config = dict(
    head_dim=128,
    intermediate_size=704,
    norm_place='pre',
    norm_eps=1e-05,
    bias='all',
    init='uniform',
    init_std_qkv=0.059,
    init_std_o=0.00933,
    init_std_down=0.00796,
    init_out_by_depth=True,
    learning_rate=0.00213,
    max_grad_norm=0.5,
    warmup_steps=319,
    decay_fraction=0.709,
)
MLP neurons of a small language model. Each row is named by its layer, matrix (gate and up: input weights) and neuron, and shows model dimensions 0-127. Each number is 500 + 40 x the weight over its row's rms, rounded and kept within 0 to 999. Numbers have three digits each. A neuron's up and down rows have the sign that makes its largest values positive.
A block is one neuron, or neurons of one layer that tend to fire together. Before each block is what it responds to, as a language model described it from the Wikipedia text at the highest values.

Incomplete word fragments
L4.gate509:530451519547522505506491458518470534449473459466448447531450541550430485492504525483506553574422479477480525497570544546539518505509479439504504444485443477456549494426499537486455513578483507512511473531504462541474499496445502537467537484518415519543456451507520512516527463518397504531553515550460503467492493493514462532535431462493578428464538502464549535433481525497493527544466
L4.up509:504503488522511513449525566575505472492446474461472488475477470549480560481540500458527559504467422538493480453417486496455467491498489493475531435446494512574510546473517545482442439517505540495461385463470539493464498527440482482507600486533507536485439534487543456444559499527492496500491482467525498420506559474514472530532541516511499489515507525558509522529483545581554509459499
L4.gate515:541445492457502529507566553468562540461518450470520491483501533540451537470475437454471540526491421479546475486552430502501529501521461445482515503472565547534501454479512521512486429548472511467455443508511420447405637488540460520481527509481500517390429512471478452504451454468504486477495507422456556519526504554546434510530595545520519465444514466468484469467496486541492540507455
L4.up515:537562516533499599531478566504552624519524409507490482538510496478531515392616560484514515523555502499519540528517513419535538459509541555496489464588447475514518421505445559421521484557533531492505515520497499507519480492450428538536498514507490478453535546481586533551495509496551520553554556502464584501498495509531581510547500437482522517471467492495496501437480471487519468541524

Noun-completing suffixes
L5.gate85:449468462392483471528464527508515490479491527521555454476481484529458492532501507440445491516436531478527541528456499487451449488467520462553467476437453541545504469471481551482536479536488459514458615502512492549524466509497455451506543540485575509453485431576489439501504494492526497568517502476568469453549485433439417538449464523633495486562564466440497483496442442458499516567478
L5.up85:471543464428507477464559544560531494463468526573543536560432525515446565458568502521479546536478527459484489480470449539566454411512511516439517596492509556535538545518522474536524551502511467530512506487526477538551437523571593453465517494479489425527549463506466448621495497498432471526478520468454483454440502516483419538465467506515538538498526490448468500525490471490558508527575
L5.gate182:494439423424519475425522514454497463476515482444476501507543509492427492503415528447471507545543481522469429491496512483490510546566526551467511498492521505569559587462552503475523577561506572530462455535530532527508553464510479480482492506475527520558510533507599473490513480485498456588463416537477534499560569536524481499557570454540468511483439500580515520468492511521474430581526
L5.up182:475532434475576506482473501446519448519476489524532468521505551536497442473485453434494504541537484491550450451421499481444462493562463522498572526458573506501452453432518477543546553424513404489534470527523471491445478469466468472465503435418559505466531514450532531531521486361585487453402467532496526538500473521445519444525471539495475568432511524494518538422400493449494551552483
L5.gate377:522470453486475445576454547515581553451530515532507545531522515500462516504481420496478500453599492420529483500452549494514475522417470418473534463492492482459498550508447519489507527510452498521568509454475503510531442500519514526465530510517514515478490446459513447613496391502499400494405485604504526502485459527444426468452469512529487544518466475445457460531476556506478550541540
L5.up377:554527481455554455539517490502587523479537526498517484543506488488502431499505463511526483508518543495478484601521548495478479427452473510452501425490497534481457430494509558537475557557412489513522470505472527484453501492514510526502531415537567485525527461464459384508521493475511490448474525535550535513514502459509550533472420466454441588565559472510514479489489531502542516578545
L5.gate384:513476462468535430556537505518546445557550530476502465540498501538432530425478527529499508503447459488490525561491558433548449451454463506487484470545479515458472537378467472477540485587525463506479510462528449412518499496606462559494531445491453499526552461490404460605515509492469453547423516578518479477522523421489484496547526511507525523511492479442543491527427528491507613545557
L5.up384:547486460512493442487571501511417496469529472539495493482502469531413429564487451471445542535447522415500487510485548506508436490474549455461456505425415520540537501487534494489558475458516524531495422471502527412492484514485534498456492528519518467534490448573448401522489511423460452478455548482525439481429428538482515412503485528571479505472542454410506464528486505586500467526446
L5.gate482:499466502483507481497472498458562437486517480523515492486507494519484497442464529409507491485478550471453423498488583471488545527527511481539483528558489525444486462486451519548536454549487424540537474544456488487540417460581545565512543529463504547439579475491471390519551543471485512534456469533530490509471524519489516526538517520535528539469516469455459481528517570509465607505547
L5.up482:420491519454527500505545547504463474532463514478581499528521493558438489513415496520459473491434507473458493497486484527522459542553422484444478535529529432500523427535492573413514548555463488476491467481542537502551483501480404499499497540480533474517511541454493518460526490499525490474503586445477481491518524537533485443564442462560541490530530534438576454520386488551601437521539
L5.gate556:490489423539453522536538507476478493512522506526453504438431456491479471458545491482458464446498438482479496526415518513527468546496501580496539514519443533578480552485500539520520602538516468520486549513436520456506562521493528492429468496510536539421478502502508534439545517525449440526387419510499541538470524492493538521504469444502518592535488531491447489506514573493358548449429
L5.up556:549609509411508521521499554510471472506474533456537415429535483459535522495532490501532495468515536506471414514485510407400543483480504478481487491494565587373416460518445486497562539503503500438524473513492452484539446479599524509548496528512514491475446453472505480461618448496548471490453462595479541475533540537420502470494447539476518554429523437485494516534453558503445452496525
L5.gate624:596427512521543426540539467451507509473539545490470503495484484497533500435431508470502597554463436440448532501532510533465493483440498560403526480519516544572517495437524501526545481485530444483536453564515479531525585522510541511585446533502484486504572463485493479529525513561524549507491475541543498505511497504487515411517524512491529567470523539423396465551543520507498559512521
L5.up624:544504503506451466551476541506489479467517553486512500551558506521548497478410455447557451522485540426532470497529582519531500468409504483496442536475537450534384509494481528428552492519526483523450513424567506461513526525537449572470508490497547579517575436497520431517456502453463515462442504511497493495506506521489547495487498475488471465420539549439510492520526493419511454533484
L5.gate660:526467491536429488520459432517531543406511476465543521494538482401530481472493523458509516453489470544528509491467539506472540575530564475512530418550446481464494465499514432480479519543444496453498511512543522480477512475542572542506459495478495518484411431498512447518536494525506519493436532540488591504579449523578524488462515553543477477555508485515489447465431583454471550469560
L5.up660:501447499535393488432483524451517499502536544520506545527525533544523481540497490516454520524498591450490502558491501521467461545520549536524468420528505560462406555482535507504499496478461540470575473600512576482501523464476487582511604520459481528584468468522473534491453535482537517482594497536463480476510470492475410482503458500603523512549496508518545551525431511489491465502463

Word-final suffix pieces
L4.gate18:472502451555476461552545477498507533531442460539574511452517459535504552491425462552482480486484472545510519515426496529516506505461536510469526445511520525564495500459443590504508515434489468451456463567498534586543539499573504466489527518464516591530526485533524481553561489520444571579468543514522490437459479448500524411476509500549484513524560475482490493518462530542483525478470
L4.up18:510444510466522498541517525499491440547507472470500533514549493518437449583547569541478512577441535429552429448508492518511406449536499563514481460533490540444538456560489519572552527458469520458486460401485537487517500498503578533559527503447526507551561528509572525445470498500505480506506497474450555485416466520423534481488506573489490487471483456517542420460467543533520449536465
L4.gate72:499512494472424456493528481509482529520482451458493540492577479469520529455527561519487427549479535539512422571461533497477516459475481531495522461500429498472524479548517454505552455480496532462480535544434483463521485479501501539479593417498488598508504420593483518524514440483515490497485521460500482448512509523500481514475499559434505471475457456487468462568461501534545522501522
L4.up72:506509517576510479476482458527527495556526468548532506555489544565541481503530519547482542537489488552462426483512481479448490479481539480493486496554529492546464546550493511535584474448487537468425444548584526439491504526524487501462488471512446540539546458514526499488487484528495501488532493511514448468527534463513552428488550476544476528427451533545587474491524527610518486593524

Noun-completing word pieces
L5.gate31:522506497521396491450571432502447536457504473480492497481482476504387498491522534454493476454521479487516567529471531521495474523542558506539525505561529547528430546490514536564532569538490473493532544495540536502464588491470502507457554529488546519502442496490510475476505519497502510442532557454470502555575440511535493500558565506546519503454491469545471405474502568536475495447468
L5.up31:521504522479419483492481466500485525485581380589555557501526524509448560440505529455498527482513476494483504501554563395466520498527463515499531466481480505512475501517524499524500451486481493483537548489500509542474511480511521455501538531462469547551484458493545519457477463519472536601536456529444401497543430487559405473484489460429441489523501547528529515407470530587535463458545
L5.gate196:496526517490482485505462499474430596501477537551528522500444511474439484506479542490529450516440510480481563545526571462521555515552531486522479449497497594425414544422494441522549501517556473519590454523480510422546604476511504506464463485506495477445603424565511498484466556463466589487513467460484569494519482550471437463547463554530459469468547533529482523582531536575503539519460
L5.up196:458496454492476478511523522493493526475508431433521509569489437553503566493505555520530499500512517537474480544502540432535557479504517523514519516493533567544477503477398485472533544552501497534456555508489563539496549552514456536508519416542495465422591472514519472466478494475475531539535467579517479461469443482425474487526529540523498521485468452518449493461438517508495525498503
L5.gate206:510488463542416461519559500566516542492525440456483469543479449464460455508494550475472547456416495490405542511549518536518485499487574529542551393415508509520504508512471545508526534508433409455486471504541547495381531491532504539518551488493492473505460430453491535469504493498445521500516463550523477577508460534475528530489479435578552481556521467567439509460492529487548545507458
L5.up206:490427428430584519482494506500529521543493524454492504510475538473536529492482543436467501527517579496466583502504477504523504568514473532536480528546448533422491493455491516517511552517517475570520505503473533454528530522527510552464586558515586538506496503511474493473460565528450578528542456472446475524433494506512565490536553470475478437450587474530514521408535496500517485483488
L5.gate350:516449505460519426466525574472513476396477435508519481500464495496512485478454483471457513513490466427477585499494527546463475490487465490557522498449482558505589554545593522408514444522462473509454487512532529479454495517529476420498500507476556547509511418559515510526515540521474518486536458446545461543562460468573488568442546483481501506466524435561472470501514467498483547494488
L5.up350:507517521512512490505501501466535462474528464501517529513559496509506483430553510452497544505542492520512481448483574497550423555510549465484456461477494469535466500510530473572454526479509449452454576447533564502539552523487464456408472466557579501503520443424524485523469563487488508464569500519480496408503511477501524562497544465527453501473472530503542499570447536480481551517493
L5.gate389:479488466581466504435538567495546511462501497523453501539476485439410517484517490454528446507470460577569509444427570461530451565444486437528462513513486489516524495560512518509479497556479407538509492472470438488459463512506539566586563549478496470478544495534470491519559410437496435500524554611490483497487500482501548490485446523524474560438488473485495476534478545497556500545510
L5.up389:465494543474550551423550465477564570508453530525507479562475512522465524444524535495490441489494531564550498533459511605490515432482527452494515496487550530539505570539468515547551510554524493515563506555466456476529466456445535529519500470482500529498538398538508556499527462532479502504501489493489478458492507442486483478488483486554613465519526554553545574482449528513452494474571
L5.gate430:470402463529496492488434478475509498535491472498505577501449388528513489502543505477477492565566506509457542578482432471496467471534527549442502482510435519474526511475458455527486424447581469447591532481504547555542534506479513557479515505540572538523469477482492468481538522583569494532533449491509530565477486549483556517553542505506503563456492501527427532592475531392505546490490
L5.up430:494473578503433505511482512530520494498476579543482533537590538480511510550565481505513406562486525476470516522460470461506542452467391527480479481457568493428458454477477545489484503563498457439573480432563506477460554498545524524460614572510516477479504482504545462475517524463501541452480498517486452494544497503524479513484538481467503502482560539541525508494538493445531553545513
L5.gate533:521459501529540497508470603512526509501515427500543556527432501525421520477481490459535508568464472454440581547504524450541531485554583502522442492478488499515553462459580530472505469474554527493522523502541532537524514481508547416501473410502513505470491490433500507506470496458526492490523437462461572548503501521516523472505529514442518464468534502605523456510508537500498496452501
L5.up533:483480457522530501436474515511475488527485430476511520479544491438568527519433605509510532481544516474594476448466481561604460546515522466578489444425454559478522491558494566521461556505494502456444527539520556492393508521477449422529473437510513471486484497526487519487457539542508421513511457500510473496489416460530480469552523489596541483494490550453467454522440572534529500503506
L5.gate659:526536455509487500510487491483503508492498558511404559489478500461492551475544513492559458493510440596569504488465501496478493478513577460516475437548538494509494551492498528470496442529528510517593509449530548451475579510455495479457483478559465521470482418487560564505491493552431450446539462564459519602414505450538471505496519482504491525488413486461458468592483540557530448528503
L5.up659:522503515545505449564597500469512499546516492530539527465430507526544473565537462442460483453518457591518434424478506459514556540485500491519510486433523538438538522501505435437521453536508562566487473535558482502442462472484547498461473473551533514440533515488529485557484492550511522501496512545444465543435517451542544453493533494540469478453501464464479524482556536510526518497528

Agent-noun word endings
L4.gate31:498453492511531457585530563551525497530520465499527514531461512502459427477445503460526515496446524489466462479479481554584498501528479499536546503518489549478478416541444543419513517491527554506517524554482534492494560452497452606460541482500557479515559514458546521446468475498496502539515394491489513533519479525525455515600463523483518516496562464511556440492532498558549529548464
L4.up31:528514453447561563494585443552434548489486505520523584500465491527499530520502491450467516462492523566480560445472492506391483531492476520502509436503560412536499468482489516547522434481488430563544546488517480517523487465526481531426524411460520559504483499517473522454397481538453539430530496469479526521447488486512521517442513485582468585500550480384478496452504589537542547463483
L4.gate119:520456473513485480481546442505546546446508488437526473512482450551502501491496464519503468509516460421419510457485495513466457484559520509498552442493477523476467530474458479554480498482496443522558465477513576451516517529526509507507579450497434480542496556517490467443518564553426532578558478532541469438538479503532475439525530442538513542584590487481455510466543549501431494520445
L4.up119:492440523545534517512489516497512555524530546475441509496533454544576454506502517505512493557422566437494540443551457508494455559474525582496446517530541527437463511524507472453474548468506495445454447436504470543606543480556460537535496481509512437484540479461565503489528503529516479463489492483504528543545493520544471524547538516475521468494584449500504533458575532482546543447471

Word-final suffix tokens
L7.gate159:454503491507530443522495488506554417480540469504483464459522466497467494569455509524511482520484489481505545474485472470497464490483460508477438387516523536463474479537494583473539499433600465553494489536489579494502480400498506553417530491471458440402440563525499452531491559444444513519526540521465525505451535492491467491540453546453511562558530526499520444491493501531455495395534
L7.up159:471517461506437474489388477468546537531549479534571581464523431420499438492518545483521448462442539572488497508538507454527507521493474508489500514487547570492487517445467587515493554474462478472487516519517513428482536540509480544489487456512444533506484478527525483457456421545487500557460418508494500514433480495415535522460530448462505409483527472491456486409532437542481480541449
L7.gate282:490493545548505485504492478502520471462523407467412574388508457490464491441405494485464516508500489497507468467462481479483486495447478466439506421476478502451520499600492541515470524493518506460547492532432503492498502518409474464500531552547562404471496568570476548460561594481421431524521499508492450543468449489493491473479505473449503446475484494462447487510562527532439490501522
L7.up282:486459442515440447560519553478520497463583534530468388508490517468398495523443482521473437528492495464517512480549566559446466469514527474475529467506481504470453492501508500459505469422543467511498525484503546456466629551477475518516498478430545555483462502520615459520500465558447520466562483480444492509450547491440563461506566530469455496488529502392499516543507597461467469516548
L7.gate365:497500455524531508501452533533490478538468467507478525515555468531489515485570475461438559481430459523440499450545566454558472489421450496484470491481513531491450524460467541392493504521441486557590542511536517442532483442488474470395451444456465530515627460572434498482490436502481451468396561492442422460527465523494515496449518488545484478502587463522495483513515538539509527508500
L7.up365:467448483473493490559515486469410493480547498523527506438503502529434521508490529509516472521530517511530446540502499571469498503534549443453508436479456464497505463459469533519581525453516463491466471520520462526584546470466545496543434486507628449455451516466514501523548548550506552590519473479529532557459467503492497475494471460468485517535470490477467506584448584499579440562495
L7.gate662:495487480468529554511467511479501536471498500454528575530499507496482448500479435491447441530417472487458512462489489475407495459498467575423491516509504430536444477456396487544480602496527489505538500471570491512500546477548529499478521469555466531491495509515546510553465454524460428465500540547508468468523514443561479485455482513438503526504505488446542499532483535491545573626506
L7.up662:537509544551561530539467442544522483498469494516507455517527502500607428496453437537497511541434476555496503478426493593469489456445545516510517476532549442470464433425431523467567522568508490482476528497529541474441522473529533434554505408496530529548455456466519551524513476561497480517490583456490460474601478484501459526482495539461528447499546446489506450510498477568574505436563

Mid-word fragments, especially "elect"
L5.gate16:594547495513493441495511492556534536430565544445560434427542510491587468502507488529528451493436458589514523464443558489469496435473483502542493490411549468558504529492531501499542479497540536488472569390485539553499433503444463520514477484505490491466538482515543460540478452541475472552489503523458492470542477557514513462442517428537476508547454487565443469459506483534495569500460
L5.up16:468547498494507541497484569555501459449509551436589522566505492527483549524467508530525466498579473442488453533512518483511500430432424452569489474519569468516533532465445545487470472526461461505538575474514537615618440483501439503437429510509485542515507555520493537444503501504509551516518471508430449542440466457541504482494465434465478495435414512544475474557548457487434565512503
L5.gate174:535525524474525467537524533560506562474504418461469475587500522545536492505496583478476523497467463522500443438527498508445521581473498461591557440553553479536501468502518526428514518454478563517476466483541537466401520497477469497544460524534449505578500535517486474470506419495542445524485509561494551411526482528491492473439502496493531535478490441492456528487488536496500515446473
L5.up174:473456558435566466447484464490526491492507440483469509557482523561434505510479533480485501570553488500497601471451469479517451517487511517567477395478543462572538489541525563464490411483495537434501562545471456515525511488403475516480524544496473434461510444556525468526464467544509543477480492482572539484490550511568478480492553446498523512525495518555510521504438501485506448471468
L5.gate195:538497477461458498534470481539557545500524497476532461482512550463512483463446467532502486546501471521455463449591477485483525515498483558548534548424494549471458454430467479476510482470549578468501548462456503484508471468523481471489564515520534484582427526428480476469416511495521469499494592516452536483491529531483548482526558542461452545515461496499517454541484537486568500564462
L5.up195:521456480503478485503458470468537511480531469560521480481573505444495425544496566533469516425611534465501537518485498448507565544481483469566514535468384487513501487480505493437510447465489495486518551490486467491564539533475473508505523546539483508480470502499501488541472411463524463422550494546455514524477479540506580590395517492480502510537611608564492489452465593508440519442473
L5.gate216:457530458507414472451503454520516464517465564543496573589502469440497491545511476498454456520522458521459472445487476510496465459527441539469486447498504501537565512536500476480495584549590472542527517519429523527519492491531499485620523468481480449480445453520466515516441455479482489553542473515415554524486490469523546518496467518533484504480532431555507568465502456552498512484421
L5.up216:500523450469557468507505527503505489537458554473449510597432534522510509528475483482470494493538532487530496472498453483487513527454477512456456474476446520481484470545499506485417538573426562495512528512470483582575502583511520476448503467558507553483487502500482499458565513466475471466517459451472493519464587508480531520465469550505503557513533567463470545502586434477510549456475
L5.gate256:548554433434587500512435541528441536524549556532536489560482443441503406443497472551486472574457487542492488494545490514400586514507477549497532487543483483529526505507537542465559562545573483524591496520485481510489534502494530418525505552543471442503489475512477527496490444459484470507434489480480508470522547450547561530489419465512492464489536493450454427500439450487522443552430
L5.up256:524487525513438533445521537513511515466435543500537519533547479533552453484484516532505503543553427586540407514504480550464553484423499443498458489451563497477471518469523490530473511522472478538547526591440549479570443511519490492542508488490490531465546459456502435511552551523473533485523554480488495459572485421505455501489528526470435460567414444495603490525477450432529486490535
L5.gate455:478450493480454449538523481477523558451567472455539500514520477441561536491424546453505440497500518513499457545438523528503584470492494472481567471442492531550559493469503578431555452581469461542518497529527451497542501498601534516514482542420473533468467486481548464499470502497503517512496568577458576558493548510567528490494568477501484572506529536571540445526448511417511553534501
L5.up455:454548493569463493532478458469565520474470437504526524599500539551512482550529461543557495514558510560547473526522515434546467566501558455523531457483468510476511501530458471502552485508484435555517482507436508517517499493482498465500464549495549488492470508519452538553475520509472477583516500514363394541523480482466515502477429465470474536505488503616499457455519444492487512463443
L5.gate657:543488428538446475487546459563472455501565472490503536476479473516489530468519506491537499520527471572509456507505494511442478427432577491437433482483504459472513487454488516543549484550522572491536565476375499523524528502505479465509558555475444524461511522454576449521502515536456527600512490550564501475503518520565528495515536478498517560544460438504478502506537533523529537445496
L5.up657:517599480462490480537581520541479531524502497436459484544453483455472523502493458527530500544510491472556422535552550499507502509480522523517560505552476499566499451425514459506514565570497517461475541491536543498439438476527471456556496485522409528527524498486437521428554508473517485414475542449488474590566512445548547521562456425463525507478420526448486537498571477502513538460505
L5.gate658:545502509519491532519574476478507525512449477484446486536471494501445496559495509506486576488501476519467513411412472588486569518512470430475528487566486517479547481481419567468498447475468522468556560504494532526537468521507535449472570425519423505468485528545512532522497474491485459491576473602576425491456536429499454592554485574481520496520482528515541470534487502484465526495518
L5.up658:517504581440456501558470576586467564469445460517486463489504514516520501541491465518466479387539489508518484497496535504440499493494526507535504450528582512532573529574472462492475519520412523501516503523475561563498469540569547545508504535529500499480468556482550462535471488476469382441513504544491497491458544548493503517540552529470492463485550517488524545556441488524500506484461

Person-role noun endings
L7.gate243:525472425536461475518541499499500490531558612521499476525534454505467497488468532402411472567478483489424524441600506500543470512538518566509476512484522554548466532483394514524500520500530528477521505418494492459521535490521478517487556498562500507560485478593535520492560452507440556435461500540474506497390507446482531562496493508552485515505539521482466400491555478484479547586456
L7.up243:568441418477563448521490470574531562540554559537567530533580513505391515442504493497496471501485504450498500500534534506448535500526535462570462448553490497489501466518568560477441452530497466442633494509513474512482496462541568500481597496474546515511577467502552554475456457520546521468494468485516466482542569439528532554483506479569543480435568493518543492458565516489466487489488
L7.gate260:533484502536456433528477522473473442467533480490451569512561531522435432549516469512498506450460481446481483436523532463484465458620542501548501458518446530581446486574573531528418493476485507461512482538495499470451510527471435515435431559482469471469538556535559519428505518488508544453567533571471549497496490450507506473506524513507532381404529470422483502540560501540479502516478
L7.up260:536445458540541454490473547563515446528492535477552509499449462480511515527509496460500548515543480533512455511537544473478488433594527576506575524493502483419509552534519522465473481463504461425511493517517489515492545532529516485480515471424539531458531451522438477455512521518509469498509484434510466502462525534507499534472556475541553500464570450534490436542502478493539511513510
L7.gate490:494447485468455470528469494525505536510439408501455527605492464550467494555463536558511511528490512449475418508477563510445506493531437465542569511437545420520539492554530478526502559548453556524495542461530609452458541484498438489502545537564538481489539448509487471496578427527550546511574521490479526467545497548489470541460518573478455477412546555503486471476507516512494501522502
L7.up490:510528530456460517531571559501549521518542459564463510562496543510486505505476466499518516454494482522531491524483600495526538492548591488495536477433528479476524530481484521469477569503568436482493496500529498472573513566451440554483470420536447479496541495516518523516564438420496440526471492523472514431472489439478540469457553450533568487502579449572525527443602494517439557502510
L7.gate702:571422481552438507510450470523532590473490515472557482578529539503446455422553489477461466596453502475530539556481493503449488473564524441552517492582556453553480425594477502522496463515476512444488478516567601508478544497576512520510515510459474445495531532478520451553433487502492501495557530535479551503499518498498474476480507419538602544471520491460500479505512533516494504513434
L7.up702:543575514539543549501487478490505557549553526451542591539460523476543422461437514475465489510461486479473542497543539492476542446488514488491418514508483539518456560471429496481527493458516518481519485450516521463486566499530497513488531508568535449529569493500461462511462477509509475439488487529495463504479512424450460616500484500507474483502526515429346404532453538499458528518533